{
  "n_layer": 8,
  "d_model": 384,
  "n_head": 3,
  "n_kv_head": 3,
  "head_dim": 128,
  "d_mlp": 1024,
  "vocab_size": 2686,
  "activation": "reglu",
  "norm": "rmsnorm",
  "norm_place": "pre",
  "norm_eps": 1e-05,
  "positions": "rope",
  "rope_base": 100000.0,
  "rope_fraction": 0.25,
  "qk_norm": true,
  "attn_scale": 0.0884,
  "bias": "none",
  "tie_embeddings": false,
  "parallel_block": false,
  "init": "orth",
  "init_std_qkv": 0.0209,
  "init_std_o": 0.00521,
  "init_std_up": 0.0209,
  "init_std_down": 0.00319,
  "optimizer": "muon_variant",
  "lr": 0.00942,
  "beta1": 0.95,
  "weight_decay": 0.017,
  "lr_head": 0.0096,
  "warmup_steps": 0,
  "schedule": "wsd",
  "decay_fraction": 0.383,
  "decay_shape": "linear",
  "final_lr_fraction": 0.1,
  "batch_tokens": 65536,
  "seq_len": 1024,
  "doc_mask": true,
  "train_tokens": 488400000,
  "steps": 7453,
  "dataset": "wikipedia_en"
}
MLP neurons of a small language model. Each row is named by its layer, matrix (gate and up: input weights) and neuron, and shows model dimensions 64-159. Each number is 128 + 32 x the weight over its row's rms, rounded and kept within 0 to 255. Numbers have three digits each. A neuron's up and down rows have the sign that makes its largest values positive.
After each neuron's rows, "fires on" lists the tokens most often at its 100 highest values on Wikipedia text that the model never trained on. A number after a token or word is its count.

L4.gate326:170101147146175081158101196195091146156122134113087096198130077093150132140081156126175137087137145140114037139134135106090112087143107135135120087125101160176107151098116133165110125080151145149143111085104066107117118090084168072121118176105102177199146151189079124135166100190154110128
L4.up326:123134171166122158143180101124115183069128134125133128169160181072155060119119069163161155076099052078144169128108125141101111145149105093157125171066079133093102142111121148125127186126117077113095164098117120105159111155142105121158115136138078172086150156077081089112120058070146154200
fires on: "| " 34, " " 11, "un" 11, "(" 8, "al" 4

L4.gate61:146134110101142137126135165091155080183118132125087119156030101119165120166131087131121109155189139098171160199091141054083152108125105071158106142131071171103133059148138149136153120138132096084163107137137101141077091104121117116106095156121115093161179158142115085086108149125126111090
L4.up61:116128142147085086111117163125045136093129168082148100179146085164123202138092088196153164127124117115159180088156153168111108117135136153136124118116154084156159066166163119106166152119148110126131099058170180123131138118139143128136186129111096144116134092173138141154174128102075117169
fires on: "re" 32, "ri" 8, "ne" 6, "do" 5, "ul" 4

L4.gate639:141083083154193130060157179194152102193153093152134156138138158154162133168116127205113153138092118101136081157095154142081102152119155111126094098071096107132142141181148105109127148126094204147159098159135136132144141167177166126126150164135181170110099140195195194097105165096189154108
L4.up639:082124177151105128146132138130165137161097139183109153108157119157124174113154109097065142127132077152146147160117104092079187218153158130187109100175159137137108108085055205193101146101163118183117139123144109165143166138172180101141123147147198132186143115091157112088180095102131156052
fires on: ". " 26, "ast" 14, "s " 6, "ical " 5, "al " 4

L4.gate697:061161133137168139135111115117089125199146099126132170037049127086106138121136143121118131107142161157098081115144164132149173141185079143107109097212130089187096107166107136089103102108099115095161177122197156090138190054141127082132086105120116094165149118131144156125153064210120164083
L4.up697:130075173130130122135102021138188108090116119152136147069155113089140151120161129124077096100164160116135070090132099093128146148148112083101104109152144082109122212156105129125128088146127070122062107095140191148137136136085067140138167150171105131120172142166209120108177120100128121086
fires on: "m" 29, "over" 11, "d" 10, "o" 7, "ab" 5

L4.gate954:154131126093100138155091145164136111178155144187094113186098173114165143148131079068097130111134115114154128165109165186134130136138100163132080149172138081141084183103148116095168089159172163114108102126094108106176143129063183153159119127117111154130186157155145087098125101135081076118
L4.up954:183095071181175095124152125141197138146109118102085099123125154134112093162106101115149110177110100089153178130112122141181137131150117135125110143131090120169110164082139124106121119135133046119195130115094131100177146181099157120134135206178079178127162138160121163105128085131079085156
fires on: "w" 15, "in" 12, "b" 10, "art" 6, "umb" 5, "ast" 4

L4.gate474:154127083169074119132165136076089116121104179135137135152080106148132153123109151110172094093129118161095065104090187017131159127125164154105179132058170123147147083115105069135171103150086110150135114135111118117068104073099166080098121140117224154162155175119173105132145101179140152105
L4.up474:103165192154121097146135126087151185118138120128027182119114097087111173137092061124121114108120104135114186092091168093120164152074164120135118160073137141149098123111127090095117157119120107141144165106144078120147154134118158109091062134127125099146145154142169121108051132139153094157
fires on: "(" 35, "^{" 7, "| " 6, "ev" 6, "est" 5

L4.gate542:044128145107151104146111149115069146081151150172182091109095104095143112124197129132143158149091100151187137167094101118134098081147086100139136100113135117152088091145116112153128134153108087153158157132119172187096118110145142136149110064165126152104148146141166150169136132170091152102
L4.up542:155116046121100112143142147152164192125146125152147053082152097110071104128081091116155118077089186176146108102142123172142115169127134089166162144127159099168131123143174088096136084155190113113147149105077066177115140093154103174145137133154120131149136147104150102098103142187157124138
fires on: "an" 34, "em" 15, "af" 13, "olog" 11, "ail" 6, "o" 5

L4.gate44:120182137088132157171143122121106061119143103147089152132045095127170125108069122080122165111109067083138137168138083128068175150153102103116128205132142136125163144109141136155113130084098091128185150143214103097140169118116120145077114184182165128158142115088176151085151106141092144106
L4.up44:156163137099094145160115125130164133133110197138084114163158133125093136090181157130080168088126074085110127184142141132067169187108138127131153149169138120169096167116190050152094120090138100133170125133105138109124101110123091140165106169177170105078189196155180123133100115139108132129
fires on: "-" 17, ", " 16, "to " 11, "'" 6, "is" 5

L4.gate624:170141114100129153114130151079158157090090081167107160109126121132141113134131116168074120184104118118139190135150178156166100075178153103161126098067125156110104104104084114104128122150156106122124142143150105167086099151110084160140183118103122217177153139140114131153164140113118129172
L4.up624:150185089137142153158160104126141148106105195174160119095114140130172084136093155091158053126149081173078110081140111080128198097124117120103163144126140138139134153109091109104133134126137193100159117140162043096098127174165141131132161123104135154184193127153120182182147110143134106134
fires on: "and " 45, ", " 31, "& " 5, "or " 5

L4.gate72:104133163181178181181128133165144120127096186124054138097120108151126178131099088159178117119137088118121108128103160093133106161129090132109185162135161066150134132111154138181148059115076158123142149149105131075140114140129118144137100114163082103060141162190190078171137068137137128140
L4.up72:110093129134096103072108125117143144189102152184173087114104125121145089119155101104087130116179180136129084101143126120120140175109068148068125149132161108169109105086145118044133084097110117122116084130171164143090125102132095136117097121144098171111160124174183094135111170058109131089
fires on: "th" 20, "h" 14, "wh" 7, "on " 7, "ent " 6, "took " 5

L4.gate511:180142143101096133169145128120143136074120060143102146155093188120105149120081139137192088109088159137117144157149107098087143129126147180083090120103161103131081077128084044160138155186145133116110112152173086164183112139156066134138089147155118166133078104159137155080127093166128136055
L4.up511:089202105132144109135114198155138176135152140116149165118132122081085125092129108179137157149090147144120099097103097113105111105138143167122139092139055118096152059147131143156200133080095136112105202114104128144126116148148104126141148102091132155077155143143152112175091106116114076094
fires on: "c" 26, "o " 8, "sp" 5, "tor " 5, "ast" 5, "os" 4

L4.gate42:087120118115144077132198119156071166147096139203159160136120050078157081149117129088093151109134069118135143113143183073147174100109154090112095145159118095123084123136150125130169140118127170147101098169125105149116081122122179125112135172130133079134081112123116091123117104091150134084
L4.up42:132120132116121131100121133165119098183131136168172095111125108163093122123137156133153185116080136109183119125119159162106157094157081090184163097153107160135135142124153137093152108101139119120167110168120098133099118141134138106155157174159097095134081140082187153146066181161119087078
fires on: "k" 22, "i" 11, "li" 6, "w" 6, "ch" 5, "a" 5

L4.gate931:133101112113104159091064159073105127168166121110128115173105120133148137099114084151139145135094107099101130140156155119132122160165141114111133176213178081208158131088129168119152111113078123132144173125159145118098126095135110183082072138103167165094114127155161167144080056111115157119
L4.up931:119160124096158156095143174144130152118060143134163066167085105104117192144169131140061141126097137137077084162117093115109170169136093132133127166107176176104179135148141140106166154097112035119108149106118131117005151142131121106154082108151128087122167109041113128098180165105101144155
fires on: "-" 31, "i" 14, "re" 10, "sp" 9, "v" 8

L4.gate475:170161129083193124136118141174139110130100157085076136145140108121148140102224096121106128135070175112167144124102123120146133110070170075107153161135142178104115096101146079044191144124149189114124120158112182159102089119115115146128171122083163194111162141166109109073131108116136158137
L4.up475:129106131119142080136140128183138189139144167112127131169106090136136125110209148108117087061096165098131125128154143097077088148119119148149124135097086080129144084122131115177145142104116130135195142149167133205140133158087087123140098152117101117118190118129106163116121104103099133161
fires on: "(" 25, "| " 24, "leg" 9, "inc" 8, "r" 4, "disc" 4

L4.gate720:141081131166142148132114135097117189165140106183128159135170155144112154118170109198156110131111132084132121111139111106126115077158089109075169152106094109139151142138090090102087039117136100077157105165168115122124102139098089105115075125157200123138143165227114168088120140171155174159
L4.up720:161117136122157139082129146103165137144147124140154161112171150094105147178114115158149097120133115098142178148105070113167077105125117127096093182104156124151132102083077056165147065100154069135173130138114106106136151094091151045107100115129133197139130126116076166139148113157161156126
fires on: "most " 15, "more " 13, "ly " 9, "ally " 7, "ely " 7, "less " 5

L4.gate770:129146113153176131143108114096107164126096123168092085107113134118059109098129068155171127120148089121131174219122144178141095083127101137121125098142167138085111122182128153150090159115152105139144146157110159170153112165127125088112132143149130082132087139157119161100133136122065157122
L4.up770:116150178127133108198086086130101106213123156116144102082127118165121103141126114158136132121050180098096136156152103145098112104155143143107138096169134108098118125114145135081148133103139124088104029125096173173143106137151129130131157196143157141122119100160099130120141123117194094168
fires on: "\n\n" 18, ": " 14, "The " 8, "of " 7, "." 7

L4.gate512:076143102133159102113143176152203115098102178112108089101145158129111204122148100105125123134094067126158142095138098090078121181137126108155111098167172115121165130130152112124152152151091150106103187151137165128172135134064095099082033215119078128059126158166206166091120083154177198214
L4.up512:129177166092104147192120127151159117153174114143140160131104121108102159130153119086086161116094167155099172100133095101112126110125199146148145171072153210098070109114121205088076139150113133130144129120142184157185128165238069090145117113163157138141136137125219160113168166178144174131
fires on: "y" 23, "fac" 15, "ed " 6, "ated " 5, "el" 4, "able " 4

L4.gate213:142102117105158154049114119124135145121139101148117130141170091155151155134131137126161121142158137120135105184186093089098171178066101156140162129144095175139050147134144144117154131183115134142132118160167137116137109143085091152117116091203127153142138188156147141077090127148162148105
L4.up213:134108135145117171165197076108102140131135105142113116105116072120101117121105106147136179141096146136108167118083163092097144106113057095150084123184105136108131201076158132159094092101150155193194146090164102129122167141109132137084088148111109113145116053096128171166062150111147112117
fires on: "e" 20, "ed " 18, "erg" 8, "ek" 6, "ing " 5

L4.gate761:175135174094126071145177139069122138118088111128102134147125097125083146186145088175081141112159145094112124077112112089138080147141156070082148142128108144121160093104101110087131113152152103105098144150211099103139164137111168173107093121164128121120139171152160132092096121114146155123
L4.up761:084140126109100146165111188139093142180083114154111160124129089065207158187170125104138122054103138151146171123142039036099154142090086143055151112099137176117220070100105083152155229152150105091131168122092131119119115142102119162141131077142086111139108174119116118104127165166127111160
fires on: "y" 50, "r" 19, "Y" 9, "er" 6, "te" 5

L4.gate400:077158079144145155137161134108163082107147109109120146144114196096104130164135105120132073123138172131161149155184136119086122146089116163157174080117072118141097141069115158068140118130133164146162166060111100150161132142160093052099158093184195164091121137149201127098116140099088155135
L4.up400:097137070092063114121093188142152132151112078142147170183113129108185138147123150112096153149162117109127145156216213113104136097114176128198088173178105162127099095091100112100135108142058139144118120160157104075146106113130158136161212132143168208127141144104100132114151117183135114059
fires on: "is " 45, "was " 21, "as " 10, "' " 4

L4.gate688:115098118173128140073158100135103163145102124140118124133198156073062105143133134124125126129082160127126155099108144154094085059114153129127080100105120162147162114119161115114130102094134136186130132130128124132087160195207118077153086145104151159182145151177174149115146130136121110113
L4.up688:115097137128081102132119123133178133118112161115126061063171178180044107124106140095188145173102120127165129168106106104103164151114142106135113189125151150127142138121151102134132138140125143092133206152171134112079146160115121157135048164193158176125144130094096147142117164106103102095
fires on: "c" 21, "ch" 18, "ec" 8, "ach" 7, "en" 6, "enc" 6

L4.gate729:152142094112162150114127107129160121160172108129127122128153164117163137127098050160166177131139112127114123125156132118111130123066154131081143146147105118101206115106149159108102165148108122149123114139177184185168110069125106137080094134116117111065184159146138126108124146157171098106
L4.up729:095130146088143110146152119086167140105079113120121042142166130074089086065078131133197130120179108118139154151127164094102147176121161166156128113180068103122123106126085158131078114128123143125185140157212156115115188130109138105105154139139143136039080142142152066136126173152141085165
fires on: "ar" 39, "oper" 15, "id" 5, "o" 5, "ide" 4, "enti" 4

L4.gate595:185201137145130110131092123138150199132069120147125131098126103121117150123142092162136177107137110125111147085169082127158134120152111101126118099159197147109110202107115167138050098142140123064139137070120118165108109120108132153087169148102087090130093180159137138147159158107169074172
L4.up595:136139115158157090185081106126119165121064142162107135086147157112115158154109109152070168121097079187143092135191078127103133132099144111162114087108127151132152133109144126139121119154102151072118073132110129128147113114101106204104158167145117062191140125184127152133168173090182148110
fires on: ", " 71, "and " 15, "before " 4, "by " 4

L4.gate119:182097118116097106146151091092157088163135145110120069103078102137182144146109079122149113109083081169115150134147140136144121123125088209136118112180117160146078147149141111103123140121143125118123157164168130146131135125118098080132163186159152085167116114110108106081154105145117154143
L4.up119:122124132110108108109165166141073114117097147145145063164082144131130150091138082114124142145126172102108120122126170102131193079039108129209162144104164117171137079133155150119117168093136133111092082079131118148095149108161147160133141113117162131149113155081137143135149129135126117084
fires on: "w" 19, "un" 17, "por" 8, "tit" 7, "t" 7, "ip" 4

L4.gate581:122124154100118092114157177101073139119136175089182115147078139072125168138091123084106155100127202081126166189116093119111119142134187136124121137123129146158098151123105154131070099117123138092106114131157103132157114106154103162134090106096128112099143136189185140090122140121089155096
L4.up581:148099148131215145077153095134108137205127105097117161112040103076141158145138089160136106106186086088160185165065172164137129153115107111076149114167100116086164156142145117124091117090107103088161110091180066155101142122183147109086124083094087153158177152129145123130113089137139116137
fires on: "ri" 41, "si" 25, "stri" 4, "et" 4

L4.gate898:114136145112133115128027169138142126139121115158122157089102103168104103129143135118126124163165146131087127200118147181136126193157122129141115131171133077134143084118087134085185120198147110068132164155187116110123180166112141172121159169119130129135147134116137111149154141116121111095
L4.up898:132170148095088077121158166124161133100145063113137113153134074133145094123115126154061140122162101101114179163107133134145161116103135113120137144132102198132100165156095152127112097111173135074153145174109136102136131133086149152151150122088141152124108098144144108153173165188079110030
fires on: "d" 15, "Or" 14, "that " 13, "Char" 7, "ri" 5, "char" 5

L4.gate68:127130073152152138194133159137092085135148133201086179161148133116116084177139141088107121066114103162125090128138134119140115128121086107100163103106118088120116169095086107116178131161128096114121129106140146193137114160155120163173111097119103085074150134118140158144087138170037082142
L4.up68:048089122104147091107128131133156175127128105065133117117099122136153126129117055121170159099129151125032126107133133147129116118178069135109081182127127120182088108158163108134136138044138128096183104084088152149153148060119164167103144148148107158121139106147117082127144095141115151065
fires on: "b" 95, "B" 5

L4.gate497:157146089130129132061138158177155122162154115114123148085114186108096205117130149119112099123065116094127102132108086183090111146159115133100151119123117126160107101168163123126063125168143104102061123116116132185123087171141158159099052163081113105169116104087160179088128112130147130168
L4.up497:165122169072071084112115119156139143136101129169129155148076181161176126181166145136083129090137135152160113165152115124181151157150123127086110121110091131109142154116096132154094160124145107152133128127045131121062136169058144141117120063022127145149168126097098109048148123137148109134
fires on: "ol" 13, "er" 12, "in" 10, "or" 10, "r" 9, "enti" 6

L4.gate317:159092131165158142103167163169120108147158145102208117118129162111096181125154098185095145128140161107169181102132137074125120186102158045081159125149135180132126105134115076143096090100164157158132128104154097138062116100161088146100132100156120115139146146129134132118150131128199125107
L4.up317:167150159107101123102145131146130039156113170114139127059145177102121128123063160138133135092113171087114132134181163140123145124088090180101109154141088139123093133158117155103137099087105075122135172118139136117121123146160125115165104114088197142098143120148129129123090114158111160120
fires on: "t" 57, "y" 28, "int" 10

L4.gate174:163120141084127133115146133124094132069102142158087129075110141139171153160120159163191136100140129170188134098132122152118170084133171196142078122143148071118141147097080121109103143151099115094150147128065149056140133153131110100157135140103094129150144117143119081112099100183183072148
L4.up174:143113153117150115104146110146173102132148138117155175174145156127097108106117126148133153132169146143162109147175090119089120135123171106141096091060111147137155143114124105154112187112121137133172103072178106140114204070141167127144084109119116077125125146112175206169091134159108121139
fires on: "en" 52, "ra" 13, "l" 10, "fur" 6, "ill" 4

L4.gate757:125147066115089183190101105144205119095095144141138171172200133139120110114115136152153084117128137176175094133175114125126165113117187175113198115133084111117091158153181197109125112158150131080102111080171118110117146127144142104098134132132155150122146158132147123085164106196117136094
L4.up757:112086130128082073163145136103114096126050141071170139106156180093122141155151132133115133066061109096129162112092147102144132108194121092122120145151085170123075134118133090087108099091107129121092138156091076100155156154094157138121169098095151081134115159138114103101143166135181125090
fires on: "(" 29, "has " 9, "B" 9, "of " 9, "was " 8, "is " 7

L4.gate203:142096139082139159145219106149153171071114118227151163100157130136140115098162129168110118119171122095127150141049163066122121135127103094127168114163134120109136150174109099139148115114150202103111147116105081096132134113140132150073154163133119132107117075160082154070141158139177192113
L4.up203:165148099103125136131162158149100189083164124142109152119118130150161147114117141106091087133111125100128135174141136142078125143108115101141142179144125126071142136118153163159131183091138168080126116138124108122101081149139124156122129151154100087109095097063104142045118123138097189096
fires on: "el" 21, "il" 15, "\"" 11, "he " 6, "to " 6, "ed " 5

L4.gate796:088145128107133080101111094111065130103120139091118207101098153084148120086119087109106098159151085134173053133132086171076096098103173114163116167128120107095083093152114114147129115132061110115139117171131171102156154113118124070111081154154140181136121110126138129167124147091144144117
L4.up796:099173032121095206130155123156120131159128128114125119101101119143139086130111102237148219119088162155166144150194199105099098080138143161144131155131138133120125144141150106147137109162156084108097130107078105155083170104144107099172081107172097067139091126082101136096066118085109148132
fires on: "c" 18, "l" 17, "m" 16, "ind" 9, "d" 6, "ra" 5

L4.gate744:150070163114151105099176067106151117162085076085137070110136137118162145135091126144131161124158153133144089161175164129155134109148149142090109161179048138121120126155122133125118093139159130091131165122150162177163181177120130076111090110095109159072138153184183125118079107161111128099
L4.up744:087092075118109159091144151129125129103101123161178147134117158091126128187039113128089133133111139075136129158129131125155146099184126115144072168108129123101114174067132184146164169074117091126110074183137121209136142149104145145154194140117105116125110173072106117181111122101134099140
fires on: "m" 39, "part " 16, "s" 10, "sec" 5, "mod" 5, "ment" 4

L4.gate188:138151116134184142122105165186155074124168187157111148122070146118157125139195074149167173148119074147125162137128130111128213196136172104128152122126186084176141100067123094150132152090115091129083129132087108144124099134161124124134136148168099161120151165151176108092127104194161123146
L4.up188:217104097092079193168124128143120133133140154122089131110129110124144190179183122108140103098133169130143104157082153172052118157131187100156109120168141138118096143148140110170126165135093132124139138047148124137153089099163116062135100171084115141098150112166154121116108110174163089172
fires on: "c" 31, "t" 14, "ton" 5

L4.gate394:140082130066098084186082146064158135104161149138095129120127152127172141146173119119136127160144182160164154130197118078109160163094130102123129195129118100103133146126186101099178104115081116155160134163148146181083127113199159110110076137120105104147138161171144125170140135083089102170
L4.up394:138144133108097102107128127114150144094103118126128110112141167127146129130153124115115098088077163089112101124063152095113142109144106174088048103129050135107130109168176149114177168086086125139107134078138127137122144136164129161141104137147130104059129117159112075186135117118129113126
fires on: "sc" 43, "sh" 19, "c" 10, "sp" 6, "sk" 5, "Sc" 5

L4.gate762:089164117110098131109152111166142126138142197223151207163154147120141156058086127108132147134126077178146108149166100122160132131216108099137103165052132115139169144170105111159124144111094110102130137130098145123089120065096102123101117191121160127141175166140136113111162129127140096135
L4.up762:120142101097150127115195192159127149089159179190085156143085110108108117094175150147114144120130056127099193133153139097140132147060114122109094111127190157111166146131069165109129134118081099107097108119157159119143126093085177185091144127109120171137102156123178145145099143125137112127
fires on: "ing " 14, "-" 13, "on " 12, "to " 12, "for " 6

L4.gate909:149152162113170190113156085124128143086197158145077134139156090133089095167139097132127110121102125085122124152121113133175141157130148086142182071123102110124138117107093152068130068116146206149134120134134138181145181116144182139142125089195086108103142162122162135102174126134132085102
L4.up909:113144134112179207076074199154147130193147169088127087113148129130086107130115057167162068156133152113127103145112120195123128158103151118098135094161120100134140057151112060167128138084161130161150164092169115153133152139167135166102070174151128119148095153107079160140169174195147059088
fires on: "h" 68, "qu" 6, "an" 4

L4.gate902:094110196099116095094188100123120063100086102123170135098143155148080096190163107091212110151142112142108133089106169188134077161170163157142053158120129081099129178183107122096131100171074074112137182060150146077177101121132065116094114208121113153104130173156092136142149160088105113098
L4.up902:124075143166111088162139141144136069133077145139081095129088144138102141159116186086176123163050151136118098151168170136146121124112166172103106159120094173148160161092101138074097081090166042133096137031172145114141103167074141105104120185102059154111166159116085160169121133110099131067
fires on: "en" 19, "s" 19, "ec" 10, "ers" 9

L4.gate185:134122106182131099125114170081154147150108120202128084149115109114158115106165154144116120078097131154167119173150107099156124087143117096153110125107158181055164107171129105108172100107136101166162116065139144146192137152128152172136069142088128175117147102146083096107056127139139158166
L4.up185:091158073113113134135124142133179104095137189104091141106128124068155152098153111159090162124100138088138134079075092120123152125103111135132095190093076078134175106140153128050152192133082133060089146168128128094100105116191150169117131096119102146143115106127124107125157095124104131170
fires on: "mat" 20, "it" 14, "sk" 8, "k" 6, "us" 6, "Mat" 6

L4.gate292:093140106122106100118069067146102130089141160141094145141087118089163096149116047111139124112119119158118112158192140130123106128169095136164101166128184099182089120112147108156137106148149158148142165137146079093062093119081146177136176143078112161180081097208085150081133111131070088083
L4.up292:208128115148124078093134144124118132135132149173147143147099067103139162120137098109103123129168110086161114106112127137163101093120119161141124138097148172125094118125140135100097100117151101134111139162142155088093121095184144117161112123151113153148113146160119114177095169116095099087
fires on: "Is" 25, "is" 16, "pres" 11, "pe" 7, "sum" 7, "en" 6

L4.gate648:121148125146153123198098107150090168184110101157171147106171125122137187098098153062197113149134170174172110119110128113072116107076180137117133124198134144205091040171105107152066077107086107059101163165147102105106124163146203111128109157158135097139124178066086083121172059195160185100
L4.up648:110148123157123158133063037170153136118104136167115094035122134121163139102138071139099127106078174153154085126115080120063073141120159168178124151137198134144139153138063126124135130152161169094159068152131108133158196132111143181117097136097155165156091125142123092156111134135154125191
fires on: "m" 12, "ens" 12, "st" 10, "l" 8, "r" 7, "(" 7

L4.gate644:122054148176142152123173133155160153108102073155060124085126151155131110153145085140146088120071160158124129124149106168170089126142204189159133168151115132125100163131129102085138111170160182082102120076121097099089118121079071155170172124115100214117193159084183072111126117130096163174
L4.up644:075134164110177151085134132181177120127127101130141177149197073125111157171148088174132091162185176155163165105141131166098115122126113109126171134136127119165190137062116168067151090070115098058103144122089106172115155119119108146112105161151079154070164161172157084077149109149151139123
fires on: "th" 31, "ent " 7, "tion " 6, "h" 6, "it " 5, "ary " 4

L4.gate893:100127101110141130138095134116133088175107122141128178146198119116153080058214129185169154110116160094132152108160069134171155161150213101118148147140073111116199102137137161140112111129125096122174102078116116146104152140080173124035105145144085102098125098178114107169120148103197116188
L4.up893:102181152103135173213168125163153123110167078122180153118121133098159088109062097146087101087124120100103099150112164066122127066139125179147084119183101188181055139149147159110120122191137118141160076094076148141133114090094101080159127120100095208080111106140080156158138180168079178144
fires on: "f" 85, "le" 5, "ri" 4

L4.gate446:105092133185157146123149160157095153117161118163153113115109135158156150066157105152194109135168131128168113119148139067174146109102128101119142154097123101106121151092100132132124159115073067150082090107160112107105123127109071136119130182101147134121130148122118152131031139145073183114
L4.up446:067146153157147151102130135213116165116086202132143102156097145111163136136108113165146106146226089127097153099119112131114098149123126071096090117128136157124138150149106156160071190102129136116134194121157153216154089161103133157081130190108124144138081145152139109135111118152199059149
fires on: "ed " 21, "on " 13, "ated " 9, "ing " 5, "es " 5

L4.gate751:101077161085166112081102191108149083093140134101117125086082122114076171158142171046139172151131164143179100146167112136040120135148088085087117108088197111113146119123117154135122128114102105117080138060151142186107055156104171108170101099133175125137133124145136128157160131137170140130
L4.up751:119118109082100144129094189130112141130167143173157100120085158123094137079119167079129211064122102046122168142169092104216170161129126079105065163103074135190119098141135198073127126152124158125168158126135170069063136156105176129140128115140148077156145118159056112117154106106114143095
fires on: "k" 27, "sk" 16, "z" 14, "y" 6, "bur" 5, "h" 5

L4.gate660:101195101069124119159124103152128142171155135158164175103113122121169154153138143100144137121094157099181179113123152121159094171126097136065115138115149113145095131136113143130107128159205148115142148148121130065137097130132157121075125170141074099109132104182090163146113101156104115091
L4.up660:130119153184122058131191146128135107135137135085134100093137114158144166179110127149137090112132145077131139152171139159146106121148096114061194128207111074138159136086105103131143130079099139128095184079151119172180122082128213142097120079159111131106200114173115139198104143139151083130
fires on: "e" 52, "-" 6, "in" 5, "stri" 5, "et" 5, "vi" 5

L4.gate103:208141132118069128095122123147125131167152137069107102184130200154133133081194157178108127121170133131135157147157154147136116092083144080121110108104147107076138099106143071149175109082185114131127161122114104108125145124152099096117129112170121117063128104178121154138115108115151158157
L4.up103:054118141167172197155159180133125146096127158091157128151104134122144065132154158106145119179127149135084081124088090161168140142153087135159142072143114137111123152135144095184066143148088182137123105130164152123122094150126121088178134134146143151134135160094144045110128141074085117160
fires on: "and " 16, "| " 16, "o" 16, "of " 11, "All " 5, "or " 5

L4.gate372:169135152140119162139106135159136145126175162094101146094110155110130095128109126151201092121157091059105108110103162132201108153144090058092080079102123160136128160148121175136094102109143110155122100133092148124110115087111110178145211135124099092134112121105140113152110122154133166147
L4.up372:078119123115100145136153176154165170115052160098168163162103147129093064155116148080131127132162143116133057096067153114096107087110093138187104117120121094088163144160124114132133165131117197110099148134192084123144123159169154139171138138155172119139178104121125156116105122159105172101
fires on: "and " 76, "et " 14

L4.gate59:130139142059111105115152066125155069120106109099157098169149175127159152124175080131109159147122161040129091166190133162133136154118139126105122164118142117134157115094137056106120150112184165121149131111101109115079109097139118118100146154074055124095159118155118177153127199094145135139
L4.up59:197158115127126100085118102154143124135068172137137144192067092141132153061107155163132143124166096154126118164102152181105116107159134073154098115112144162164149136072133120156104165075150138152157091084132095117059131140140112083143163132124117182161096096174081211132129135122134104152
fires on: "is" 20, "dec" 18, "us" 10, "com" 9, "en" 8

L4.gate829:124161136103133144082183110195147111078104142143134144162177080138164110106102150125224148116088142119115098124173098116125054106147067084086133204103134127139103094111166145148172186104078163161119127161104131130123103112077111172109138082200143178149085170127099177165156133107083114135
L4.up829:096096123108051116113111129184103150206120159131086124095070170115165094111174118140106158125147170099123158126139092080194151118084114098069133089169169175116085157159134168133102130110120132149118072150168171151099100060126165164121111136110054070127147101131115115066148145154126127122
fires on: "of " 19, "==" 16, "to " 10, "on " 7, "over " 4

L4.gate673:145193163130172158128135144166151103136138112144139151116061145072135137101104090109147149094143104139165150131184153088219194145108170093117159186077139117126102199133080077134192130063182100119127135136171134084195116121144133117130126146138134134100056115111107186132092137129107123078
L4.up673:135191127128113132148143102131125152131109162107094129152201175143178054095099175136121105140127117129126166107129122162151112188068131102183148070124088107128102100170112035154155118145135082112075130074192121136115092136141127101120165185123087157148085127124135255138118143074136080120
fires on: "(" 30, "'" 19, "t" 12, "a" 5, "Res" 4, "w" 4

L4.gate288:179121115123119138058159102112142105082115143119144152090111165181203164096172144143130098093097134145122122126143171162130123116131155101063142142065156086100198134093100095153173105141140158098129124117107174091160132168088084124145167093094174137110149120212109115122107123121149139109
L4.up288:117109126139105112168128148156090128126150143150153142195106123132186153126091081094117133115071103107182125098149090106092143102113127108091069103106121183117138110133088128138081216156090156160065139150169134163106111130159171060175188057139188158133117123064159138106117159147139132133
fires on: "inc" 13, "a" 10, "om" 10, "sc" 7, "Ser" 7, "r" 7

L4.gate273:086152151113115176093104157117117107131156121076129080120115191159121136127152130110136157155121106122157145143130144136110146140113140074099147210149131112095137164198113106066193153040108091126164185119157117130111111137104148170098157153134134134061145145153142092115101108097162134222
L4.up273:114148065124161165107135142198140118158161155145154173179072097125130159230167153118133111111170114147115117124143122136127149139186153179115165121111175156135070155142089128133156151104099125159101111089170153144061147103108100155090160135104174137144148155122159113132076128177177153129
fires on: "–" 36, "v" 21, "-" 14, "tak" 5, "for " 4

L4.gate536:146090159102120147098068177137135146154082096146095087156190163107142150173179107128156122132103129102177150064084118111103155165128147079097137146051109179137113110176138117141160117126132089158137144111142132115135099130161102133072140102126159166148122113109147105151135125146110132190
L4.up536:125132062166123157156156122076123130101067154098145141140175042164077203194122145093180097100106115170126102149077073127126150061145158118126124114099121131135142121170121199119138150051110127108151149091138096141106152193146135154125140103125163157108157106112115087135142116121119082093
fires on: "V" 37, "v" 9, "Comm" 9, "and " 7, "-" 6, "Ad" 6

L4.gate122:141114186133142169134149146106144122176139093127172114116072110083160106102109135129158114123126104152058125097112117158149138077170091144173121088116102157093103123153169150092132183162100094103154114138170065119104101120115149114136133090112096129121142124186151095152128088157078096064
L4.up122:158095153092133146150143183125165164156165111158120131134103154234144145109170069076111178156124121170072079049142133168124159175107098157115107110116043090149118151149101153084173122109106142134144105088142143139152202145114135134120154127050174146159166131130155091128198114148099064107
fires on: "t" 15, "r" 14, "w" 11, "s" 10, "ad" 6, "g" 6

L4.gate563:096165118133111137051117183140100098129146131092123158153255180111122125129123148132094077157161107141154098118119096159105094121127103137199168160113115108134099162124088112156165180140140145095091139179147164089162072118107135102167084146134170142165150119097098126132198146154144133165
L4.up563:140097099148169000118164135074181170174172109139122072127136083116086133155115135147158139132068137109160152074144154118088147118166158153076089070183151079144140161128108104069135213130148097168132087090135114101122058144159143105057094160161124140138132070092103192106090112104148098135
fires on: "x" 34, "p" 11, "bas" 10, "al" 9, "ap" 8